Weights of a small transformer language model.
Size: 13 layers, 8 heads of 32, MLP 960 SwiGLU, 21.5M parameters.
Architecture: rotary positions, no biases in attention or MLP, untied embeddings.
Training: a variant of Muon for these matrices, 6887 steps.
MLP neurons of a small language model. Each row is named by its layer, matrix (gate and up: input weights) and neuron, and shows model dimensions 48-143. Each number is 500 + 40 x the weight over its row's rms, rounded and kept within 0 to 999. Numbers have three digits each. A neuron's up and down rows have the sign that makes its largest values positive.
A block is one neuron, or neurons of one layer that tend to fire together. Before each block is what it responds to, as a language model described it from the Wikipedia text at the highest values.

Description: Heading closing markers
L10.gate57:504509432475570522426510522479484509514486536419495482528476545509566472520531484473477461433443540530530489583500561525473445490466477431445510501508566440508448536538471507492554521468528544485564504506506494474521481420457449528513486511497447526563479493585486480465438396501485502524
L10.up57:518498451516523522465461540453436473550456546491489502547483519473553468497523475510520500458442531534502454534481517554541525483527469454447467495515523526507493487505553540519504546500403481457485431482491461469521514523420461549477493521582531540535507499577471412459491431505494520496
L10.gate154:529582449556570511452529468483480528477518491396527481557555507556445545497476467503540505567505509529433464521583555483566464499488571467490472556453513505518415529506548469502486468477479502523514447484548474530499528503408477438454451500438488440529525517549463546523530463473468464518
L10.up154:487457527459489458476408493523484472407529422457455530433565506461470502474462540514470472438568451480469524504537455457480471557442506480453557546492537524488501427490491571511471470498529456490505509553548463487463492532437480476546490496600557498432565526466463496506486457525497398506
L10.gate362:540497510449599435475479508505489458515484490511517596477513519526516509462521404527477447556495504521554463525500474476594517538441490518531534495469483451577498539507451497537509470544527507519571538517544459518552503453542450513557504440540486560482499505487462505545507458503556536427
L10.up362:513464493486506449477468510525442458482484484483471488504570521522459439555464492469509486489497521488557557533596474465500505572498545485404486429511522489503440528491485548460493478500561525541488499453466461599465467499486440557477472589462502500534475429531492483534541546552503448491
L10.gate470:506474473490573585514534453483483481593514507476479442469526589587454513555490464543479478482521513530399482478452561534409476403452562500555475548489507543517517495468453521501520482476467515486528533546460450493453502517484516493445566402527518465521541465493416488512606511565512507529
L10.up470:532439546407440434556470460573508472471522480531517518521464564469469551508490488466484468554499490500503501527567496517554507510518458474503515524566435480474510471445537504511511534481471475566476477482453424546495477519501451468439540525529585555513530579489515521583452437497545560460
L10.gate627:505549507442567508483544450484445490493628485433465468509468564507548509498515452521465509505521465546508532536546479438555483495531467497488456578439481558469580526504421468539434500555513522465532451413495481450498525492474489511548599511498499473518513582510534527593560543452489456508
L10.up627:547497452497529473396552487511498558511546433568483491571510488545431456547511471474530432484513497521490484506494471517579456437508495456506527507538507511489525549519411475597446530544487556472515505509533506549499496490488478526514489398463434499490480441504489475560535391528551517537
L10.gate749:498427456535515517494439484520450461530543514490516492449570545495508430530546555563487500542574489497468458491497504459474496509510528560497514462475525502469495511441475485483512479425587563482568515577514498481484516448502498397562479420537516518502493479481440462478506459531554532534
L10.up749:542454505493446471422472471505501463520486516552500455483546520529459594447453435447473452487424401473476564506523538532501507412473493470484528481486462520468487489476566533456556490500522478513489440516463586442538452402496526497488481475491499538493468495469468483483542433518511475525
L10.gate872:456471548503471534489523418508429526551528505522439459447498527534500461542537499480492530462491529492490485540506450503533482472408542472511456450497524492558473435614512451455533501506485514467445574523486497545501497502530556513466475392535507443456586524483480540482569448511538613535
L10.up872:546483514460551458472444550462489460571515521464490396445494484592496526534472544428451461448548527497467525508496421468504461527387452504491412439440473520535475406445469497546502559557535483500515545461518492476483505538545510531429533486438464529476524497392505572556497472552486498422
L10.gate891:474536540432493478458435533469488501532533582517439470483530502418492530501538611485495436442499486513526513555478524468526484507506494535491511494492509510468426509563525514517482553482460538540472503557504481518492528493602481565511528492474507462531549501487494548550468450597450528537
L10.up891:442488473559484501505476483492487494477511540495466503450444517548450507491553518496496518509462536532570548545532502477450553514384489540487504502551544452480508481459543518544438549580458456480477472534499462531512530515535490531526403485556536540531533465519489479533615501542486512527

Description: Word-initial fragment pieces
L2.gate30:463547434473514500502488527419514456508600534456528504474486490482445468504563459474457507531452564478506477501507491533436504540568523522464410497462453498494499632455530510494540494470527476427553554470539542544499525520509496452501448460457511506501566487526391485449517481475561564474
L2.up30:581461469491498525417506468428480433483552526493522444520425489476550457491505457481538541475461524523447478477563486517497388524432565616496486474498422492452523550416496534484480504465480552532518460484521540454494573464512501466484454451456544521472578498492450483498517493528513524582
L2.gate956:545527515522522533497463503563551496480536451482567518493431543446422487504527478519533472425502535541573490594488526466496459416479530560486527576457507511455575481514508561519529425502475454438460447504502417412552521487490545491419510474433501527534554569470515511504490538553502512476
L2.up956:462474544478568494560466475492478523511497481495496489462467502482513544373576466522516530513485510548536515473479521447488430494464496515509491468431498563500493511525451488484401470542569501490490486500533511455486497431497474475444577572436527543456503493477433484516493526549513435555

Description: Day-of-month digits
L10.gate94:473498553603507513494475437525503465515539544482490601500493444498467577490508590537494502452509495491509461494604506523505463500492459572490484534487458525541488507441460505509475598471500521470501533561488476445504544456478453571502534453512516567531483564525527514466407488565514514497
L10.up94:529478472586468520525500504520513455458410519520444538451471510490448525481522409514503447482476500515594480480548495492517441521483498417489488525504530544428521499514462479459481473500494620583557451507500493496508524519509451530471468561564524501556556476542486516518460525475561500542
L10.gate175:537488548407540470418480520506494488480504483503486482446485518501533485457476525538458547467516512525470516512505523596543559605488500496453472573473524469518536488526511477520454458523510476461486475558509479505523444442455484533487545492480504497492546461551594494473449502557518503435
L10.up175:482496553550438478440524479465444533498529492513508498544462504470484500546416480529452490486534458500540460593585511505475431522528444567532475468493503532471527537476542462533466470500512523447581424539503501504501535453463593467577479510412538497505550422516551497546513502593416485499
L10.gate302:475423535426571459502484535485494585535510466517501514456495526550436467567535482491525465500509467515483507489493494475469513538476500499522450490563558508486537499494559537519572523525458559559504516545535482465527485541582530534471456473509538576518485466475498403498419537537512444519
L10.up302:481464468502522440418537567511580477528525462548536483442542441485452462498462582518527503467447538560461502516523513478508421581456480455471479487492560496497485526542566439473556539478484496460555572495550415416504464494524492444456545519499481481490478514485500442530413459464472535459
L10.gate320:516420482552532458585471497555491487496554503504524546473560496471583447474580470488489536463512464562504485455510493442514467579466415434499502493529454451499528470564542491425568444474513507537460457502480492484595533506484518596512504486523539534544555492502511486476498518514481490459
L10.up320:457500592501511523470514512519501557437492455510577446534457530473537526484490477538494483412458561453513516454484469477450595514469524463509433504529437441493517533479475483519563484530518420551524544447459497516517483528519503449487444493545524501553478486496463448544492466499401432501
L10.gate618:512494542402438488484502537492487482478521565526507560504487450534516509496493459462560486515555496494518540546530489484545573584426517468485584514490445534491494489541468489497499553503435479595510447525466468514486517437456526495498460542569447502463537442476524545525435525541504507538
L10.up618:547489464468529440523483480559517491510482507478509540451399439469441548509517548511532502472555573570538469517581472545469473535524509528524511461469491466497520450536570529497470482550481517520480497519426502538545588439533538544480441453537520533586561517567541495560532545536519496507
L10.gate669:534500519485481520495473491455445495483501557488501482503523554501439396462520501555521538523472504461464538525503537494493527442447509462517548505445544535487515509441486491480525542457507531511543507499502490459503601550529441565472453534553592454484435470511462468433451589487483459467
L10.up669:458445464467545524479545495529483508509501533568507497523467492467480531487453470505466516475402420430484458498475418568486467515466531521531467508523450487546441431541480504474495550481508551477573533574514530448576490435568553501559505501532478526514505442554548521530489544514528474504
L10.gate709:554426532507453483520521483554440626490458506465545497478519504439481485457486447446486532543518578467534525502475490577587541451454490474459525446517536530462512401480483543483513495493529495517530485560491531468461474415532589515545483496491504529550473527428515502537491511541538502462
L10.up709:547475479525487492405477495538415530486504510517480585551521489441556544473519502505488491457561522553520523519451509432487430511477430522446545527495470484516449494497442482530465530531485564515515537532477520528473543415500529462564418466441561499509471466475527527501460522560487515517
L10.gate914:451573476471487478556508555380449536401534527524490522495526475562449462516514483500470462473530482473457524456559514463504531505497515521621455514456480484530494489545440517532466493527546538573478497518506475428535512508441517498473500512453452530547442508515455533461493503462502455543
L10.up914:472519482527459523507464536483422469474539499506521488575563460512487527576494454531496485416522475447566543512537557508492486538532479502532505546487552464537457534478487488560424538400497483478520441490515470432484511515506487535476551548513512512478493522516428530465429424524470406507

Description: Month names in dates
L2.gate604:535540434472546542507524451513464495562461498486474521495479508500561515561519484474494523484456465595468495498493466440401446456526573496434509458469526463556441490478503487438463498499571449525535470492416487514505552458561586475551528543511545501527580534463499449485591559511488443480
L2.up604:438493503431475517585495432474448523527530437521457496529546492537518433452477534535535517514521510499460497469386533409496554512476443525499539498519552454502555534501529506474505511448500549484519540483466482551466502541568500546505607466469472307501506552400482458517464566508480513490
L2.gate862:494486461412499498522467511501487548485513479498476473462611518466552484532412507458483514384526505555505502598474458480497503551506547530479490462528496462451444510473439417473496513461475489420451493524426454552460500497479582467473565448470560453475515524538459467539478494535458561463
L2.up862:478536506564534489551481422527487498500504456559422505560498502541509521539474491422557523481506475532471461452560536408450515591559576487474520456479470580492463482504437506478514512472490368518535552520472454520632515537516455460469515463525505496511541533496543491524520484508499456486

Description: Title-closing equals sign
L2.gate677:514502562437560614515457495511513455470527545498570562565442438515517505523562521533484503533471448528484544568495450493502527542471448484492462559465489555565564512486523546450520530530495533474498583525476460484436493490517515498538507461529496548530510560530491540491519575535548469487
L2.up677:513474557473555558498515450494515535522447542499549473569447501458448510551497404536501458519414453557455437539504517538568508585537501525541577561494448466563505503468496542576461478525510519540470558495494474528526430528547512495583513489533434527453589528466523500499613522492499491444
L2.gate870:539448407494509514454494515470489468531563485508493553486481459421450513484445454470543543560545514485487434399523524539444522509529487381497482500556533467522473437476536539513490494524590441534431526531411523562476552558473507486475542494535462543566447549536453516475495459481531447517
L2.up870:464442531488453508536476519434464462500541512487399482501578498462461504533454450546542475572482471487440486537506541567473473509513496543479542572489573569501500463463492493497580379535470442489465548512545524493477446531488491503517511541495521560581529565583536564540501541541517557548

Description: Verb-initial "re" prefix
L10.gate81:527552428443485498507526473541441626490590450492495476492540544484543532498469478401451496462471485531532513540491406480533577469506561464412498491530526495448496518445519531503424450482573535506492539479423493464480535499540458491490381522486535454485456477561487500548585511470525496498
L10.up81:543522496494549521367577469514520506451417427479489532475525488508527501537569536494516488470470445463534468518476507453486483552526488542477474478503463501528486537548543467471521416528551551452493490495409493528551522528500494482573471505556433447520548486526479442472514527475503470425
L10.gate138:459452458539590503515427429464535540442525492527490478448523445538538496525467494432490470495523534484556531489418564490496453581487467536554513551507466484565477566414522494457503527542544489456484560528411490434481576451508427508483532422541509478470496537564573564509458431475504489540
L10.up138:541510555418468526473568532518408513494478481522458488485533482521530543533452551518553468514477481469529587475508461442457491485457460503473485569533497508435434506511540473447476537481516520557451605539548467471517574541460480525478500474483499445509423509481479515553430417478488430568
L10.gate435:523459604499491498484478426462503615471485461502540486516512450377530485451579532509579542430485480535511442435486493510470512488501492434453549508537487523596467445538521534497534452521538481483458469548471451538446531510482563475466459540487530452487446467542482482575514502443560483489
L10.up435:511448488486476501441515530541463451510498512523515569474459522537471498539462445496562448537429489494507472520502460456554550495525482476532440545528552452416473557498514491492496510498495508485481543507518470447515508536452490525536500485408494541552459515471503507440542474547526533484
L10.gate599:546531500531566510487566518501522453523434414479481498387502477489541512484500495459410523465521469470562485550565494489445511502506464522405497513464545537477470486476516538535454452467488473435474526512558509504514478534534460468536440524500498464454520546503523466554502454488476423472
L10.up599:454565495481527517501501534526506480518542509501436509517502518502569565538503537491499519516512560425521478554438495473524505433515489587456515486495486487500582466484538487430441498506522441493434533460500457535528503475524476516547526602473543444534526501481512424422463585530490514504
L10.gate620:494442580479515449425435455489500501554540524481489486475591456447462545552446459512480475465420531514527537499455470521528475491434479441538514597504462496477528461515530427552538428510475489474485619486502442485463497522539514506502490441513488443437508475474494490496524495548454505567
L10.up620:414514543537504499474479553527499486533502466505443591508493447515574447572533467520575555556481541485559430487572471503511522462460496427485545507527476521507487475472426536523456469479499427446447422484491536554553499498549493495465546477566476522481479482553476479555469444450545497486
L10.gate666:491463525420609539540508489497532488481537511499571517531541481502493492435594473525515528550518510474457544520534504489513558518483459527505511529506462524580458558537505480579483449495475427487504527503415418368482541507560527530486551451537520442531436532551450515452576521466439526536
L10.up666:544529487501480478469500489451496452518490508424495482554419461502517522443512525545451533516517484512538518514539505502515422491506552525517499491538453556562480526484477403472490474514465481480463483539472499543511543460486474533460510488539569497502533536551455530532555513507524475489
L10.gate692:454468508442508496496562518562530505400494524493502416465468470521492459510525531514456476492509528505503493448431513531529482466498539512556536476509541509518489492537479480512408542470507490440474510484463488581510495536428484489466489455519498529493548455473505526513529532514570498482
L10.up692:524568553510514479482531432575558485491498429483496450448506570524494535557514557480517466487572409503476531483538552464472462515468501552484544527462497548525425470526527514553529520499511505497489553549506540479558562434499531449498415568491515414511419585481466492499509511545476515484
L10.gate913:487479483509540430458557481538519491516495551530496541492531540463510544516517530480524528456576528456485463515493566475508531503494440599499466420520513546605534506497483481510503468528475506474551563446486479456476500526516505524556534526468524451480506557550483490469478529521483557552
L10.up913:556530568477483552414404527481572458491528491556414526495550515491454500525533472435525468518476412522421506499503451488508506500520493475499432453425532493526597503479555545523509484562453538477434510423511462456502564568468505458507523431507577502478473489486482487527486542547479475469

Description: Wiki section-heading closers
L5.gate0:538514508497476482505479557508455496510525478473419493501547432534523555533424523433471539453593480481491465490538530530466510515571491520501465504542500491507516478546472528500554500463515452505456441480482450484560580512438455472509495548571448492528556490432476487481499464500519519553
L5.up0:519528466507506513495451504484484521477453483495519533457511494425461522479575507469490469432463463447498551494496556507395560472475525553539416492531520408506468497597452510551520509450469504539496467527514555447500472492521490540534483454521450535448587546481488522544467512519501533588
L5.gate165:559469493484509538482514475531531482533527563486448501501477533453497523438569539510529456482489477504475464516539544507615445525562487522520542541453538477456496543524436510518547515488522460568510493536512551442464516521528475601484522402487464525499524496502542506454465433579484447512
L5.up165:487520496492507528460537513479515527579448484465522489468465517436514614546521455464519499481500469535513490464490527436484486502440478517483523489560553456536471520540499515475586470520533481496552416552538447472520499489471439541455478569555597511502528437528515544536462480505511506550
L5.gate909:522505509581498456520474486535488542493456495473554520465477491521523549385581482499541502428532502493508511552540552491546481591489523503484598548536515517484500554567548520495438487498529474574495458479425497511487496419569516567452531398534444467506470486437491460491490393513455545496
L5.up909:454533431479501533518534425519521490412515501474446519500490521505539518535564528529485457504529468535508525496438496520504530504580491450512502433499497513512507515499502427586479463444458470500532469533455501513529497594506549540482485519552463525569455486503487523529497473526455515529
L5.gate939:556535494443519471433494453517441494546471538452491493483444560421457469543525529475462475479515473544468544494532455533459493581448501546521485472512535460503478460441443506484515466518487474419502506468503514506581498516522455552488505461464530466474485521439447456514481442548514499508
L5.up939:505484503481511455453524562466548502519509428463513493542453562511524521508545564435484486498514499518520577516539549533477385504506455501491536518501555525482460476525499526570451512447550436459492466534448477461482489490529456515520483508470522478453587537498518502500526457547527486454

Description: Word-initial prefix pieces
L2.gate787:535530553457441461555486467530488520497547494475495506430507450513505594483487456487423465503546537537515526448473489528521485536462427516461494550529470421503498519548522405522352485477519458409552439519485543539527500429472512561528533476470467525455515542459445574494537425476478438521
L2.up787:473471509495537492462533513442521473390503455485486458466536496543463471471535533562501447507439465467534504456528464485487563477494540533540482463464470526588518435512550545537518552545562496537510567459522435428517503427487497507525523504455507500545483515483528501508491493517508486491
L2.gate822:482510537491537487471606505445434524515465437446456477381509497471494468539543495463569552578449524493527486512470495512488491445515460565487482424478469484491467506496513486475518515508586543506491468483490580473505531455548469495552472489482584468453511463523540463451502474455492453488
L2.up822:493501445429515455476543564550544537496509451502449559495503475405520465506494515538511472537528557533472516520533451544531533505559563538531471461568504525544472559514557424506501508482480388448389493444424508437495476489462486598557522478529494442499460571457512577480542468471515556475

Description: Copulas and clause openers
L5.gate392:520546434511527474443599482506519451460453437545530504536469530493479463463511516468506471468471517466511451497527490502490490493510506500487492532493590507512542442534525501489481504484442529472524449484382559557483468455455521547524481465450505566532467504495534503559511438515472498487
L5.up392:585514552525500476509470449428476403510449520469481438513506518486458462527490510464494520535404540410467509440556511509451458485530491508522465527522549512456504542490472513469482452473492573514500485539474464483488568431519529461443465456551488519551539501462516461548552499461550533533
L5.gate429:571454483523486418524470552517460459533514518476509518425502436521503487576503446502540481566528485496468512529485528425514473534467517508444479511515502533530524509429561502534430486509526495525510521492457522534505521474532433437492398541543543543585478446554469528474484478532446480515
L5.up429:510514480456494470497479497433418461540451532510469487453577530499547479561465485419497442478492453457472487497493477527393491493466484513479496526455466510534542518527537456583530492506584581523498438625459468506506541522538430492570505517503533473558497477564442483493510480414525517589
L5.gate832:505515548471472494539481471538485491516456587406520504428569469459549450523499483443497515493498485516464398518463467542470542542487480458442470525475525476414426476511494559563518493527538518459503533467419510477531540439562529470466511509501569593535494474545476432472462524508522524452
L5.up832:527550406412490510550428541441487543533520499461539578524522478502549511540567460470558527532523509482463523504533485515525488546490512518462521460435458519523494515523539503516440528507548543433451409512454484476472507461533509536473529490560492467530493555454504531465520434460560491527
L5.gate897:482480461389441485475489497511468529527502486497537446498519472530602505546542463470476494502556491525480378576467476427461469524495523483536514480565502501487461565466518497556462505494526496501506503510477484568487526475456525440418483477494472525515477542583500475488509481479505417521
L5.up897:457543522379528531506447546514446459441502495513453389501503588518551522508497480560485518498499477517491482537547472487509499591453494519470521439546472569465554492574472496544570543463513511540535506490458503528488527501482517509434450559556493558485452484485474483420469507560535498507

Description: Word-initial capital letters
L10.gate102:510524451457520519491504451517484533420512542530485507493566505527493547531523520478445494508566527563493540469442452391516525443497481517554477483466497500528481495605444437421541501521500531479515554485571517525606454490505440525503552482579497452522478478525522501487539508494513555501
L10.up102:536548531532510458505494511447417461569505405471454532508517541455530532497526465417538511465541531460465466532507449555472485537581483479475549514496472578450518491527470514523552549578526466525491494554447558493525558479524489446516528455488417448439473475494565478495498431505472488531
L10.gate110:568520450544475512448572437444513531472473555586533452555531550506486554496542594526482461423458454562490485532464484483500500535431469517456485518494506527519496452462521560499511468508528624479492487546429478537482442485503456545535490448479543523513525510431486494551539523470448561542
L10.up110:503453505524521446521521525473453521465458502545513540522494487449558495486465600488420494516554488570503501502449552594540444480550552452446447575531492485420488542451510498479426560539527429530543448523473444488539505569559560508479424533442430533481510491502489506497509417498508521528
L10.gate160:470503497524524452523562549444484464501538509502517496586499520497505494528502496494500425469515474462442525526516496493501480485421576585488518475436534523388526505582474517477475449523467454553526547474490539495566481498531468443513469476533481455469506502481536431460503495459508463489
L10.up160:446420507526474571496512467552485528495597533491458473581418467456565468527574496533446406412453521481421574521470534438517495530541526568518481510476529560508574575540490524545562580442500434455477458533487526558514558490517512482531512464489499455561481507540550420527493458479469534485
L10.gate184:467502451515527497534478475489595455502562520512394451508555489484484520503548547549463514547490458476507484486424505432530471512434494520505491537444542553540549550473438511475523541493569505428517552435502524524493514477481559528510503566522506504452480504524524516529433477488470528528
L10.up184:437472589493537576493483519514481513508596586473487436476456530555535533560518490460526492502490451524485461551487490524491472495458498543486498625494477497512491521497452426479510495470467514505444506566529466554502512525502511502520545499471561499469607535501491503527492551554481493545
L10.gate267:495551578495528605430481435492486518523458546521489552493526437529526481574505522555580544482508495523496451479462565532521457455455551464512547427550464457522485469466507417548478480568544520457530449500582463518518498515578542501466516570473451537493486482542542537528512507490455468520
L10.up267:528535488414564552565536463436520477545449508477468520517527496546536479466484522512434566537540511482508452519450562574495490479537539539447474546438507551476502426502401547471453447474566494472464408491550510503557486500531465463505487503462440488457509489489553556500502483500499490428
L10.gate337:495428449512517519574565444494556509500513530559561462480508480460549498507454400500518459513449417455556493518527474589482542540456489523531473498463491522486405430482511528466473483400488522528445457467530543439489580536493479440449526559405466502539518477555518496520460451537512483431
L10.up337:545472523461489492543444502474508436499583559535519517517469489473459540512544468546452447544461481545522597497579496556511523490417480477564528448496442455493492573490458475499566481536515469495566447547467535513496501503484507495522440502474492453483521521505524459457475485520508450502
L10.gate528:535457491485500535530502430477565484478509491540444578540504541450450469536488555485582442520535458511486474493494504477490542498435533467587477473357542515499494537538480537540514485457502557545466445455510524549442557481434486561430461519503511517467463560476524506468492475486475501525
L10.up528:505463524467576441580474486468591464498548472510460485537479518519487423494516561519506462503543479510558496447566489497519504502439440547530453466442536520541542483500510447514451482503520457526461518493472505532480552452510507555490480461446488488451499558501485459526478534518511528475
L10.gate819:439484524520547538440495476530411505588527487562467529523538541523523469516533469465490525427511469460535531526531509474481495465445494535504472532453546500521460474488468528516502467415548467459515508453444512466548502492522466500454482532522521478459523548555523569486523518463468500498
L10.up819:531527532498508521432533538506507495480556467539430457495496549468451565547463453464532537473490599459552452487469486484405452490449502503510559537478507545453460477477546437512491519506473464494461549534441487509539565509609545546459520460512507482447489441529500492521428536455488513517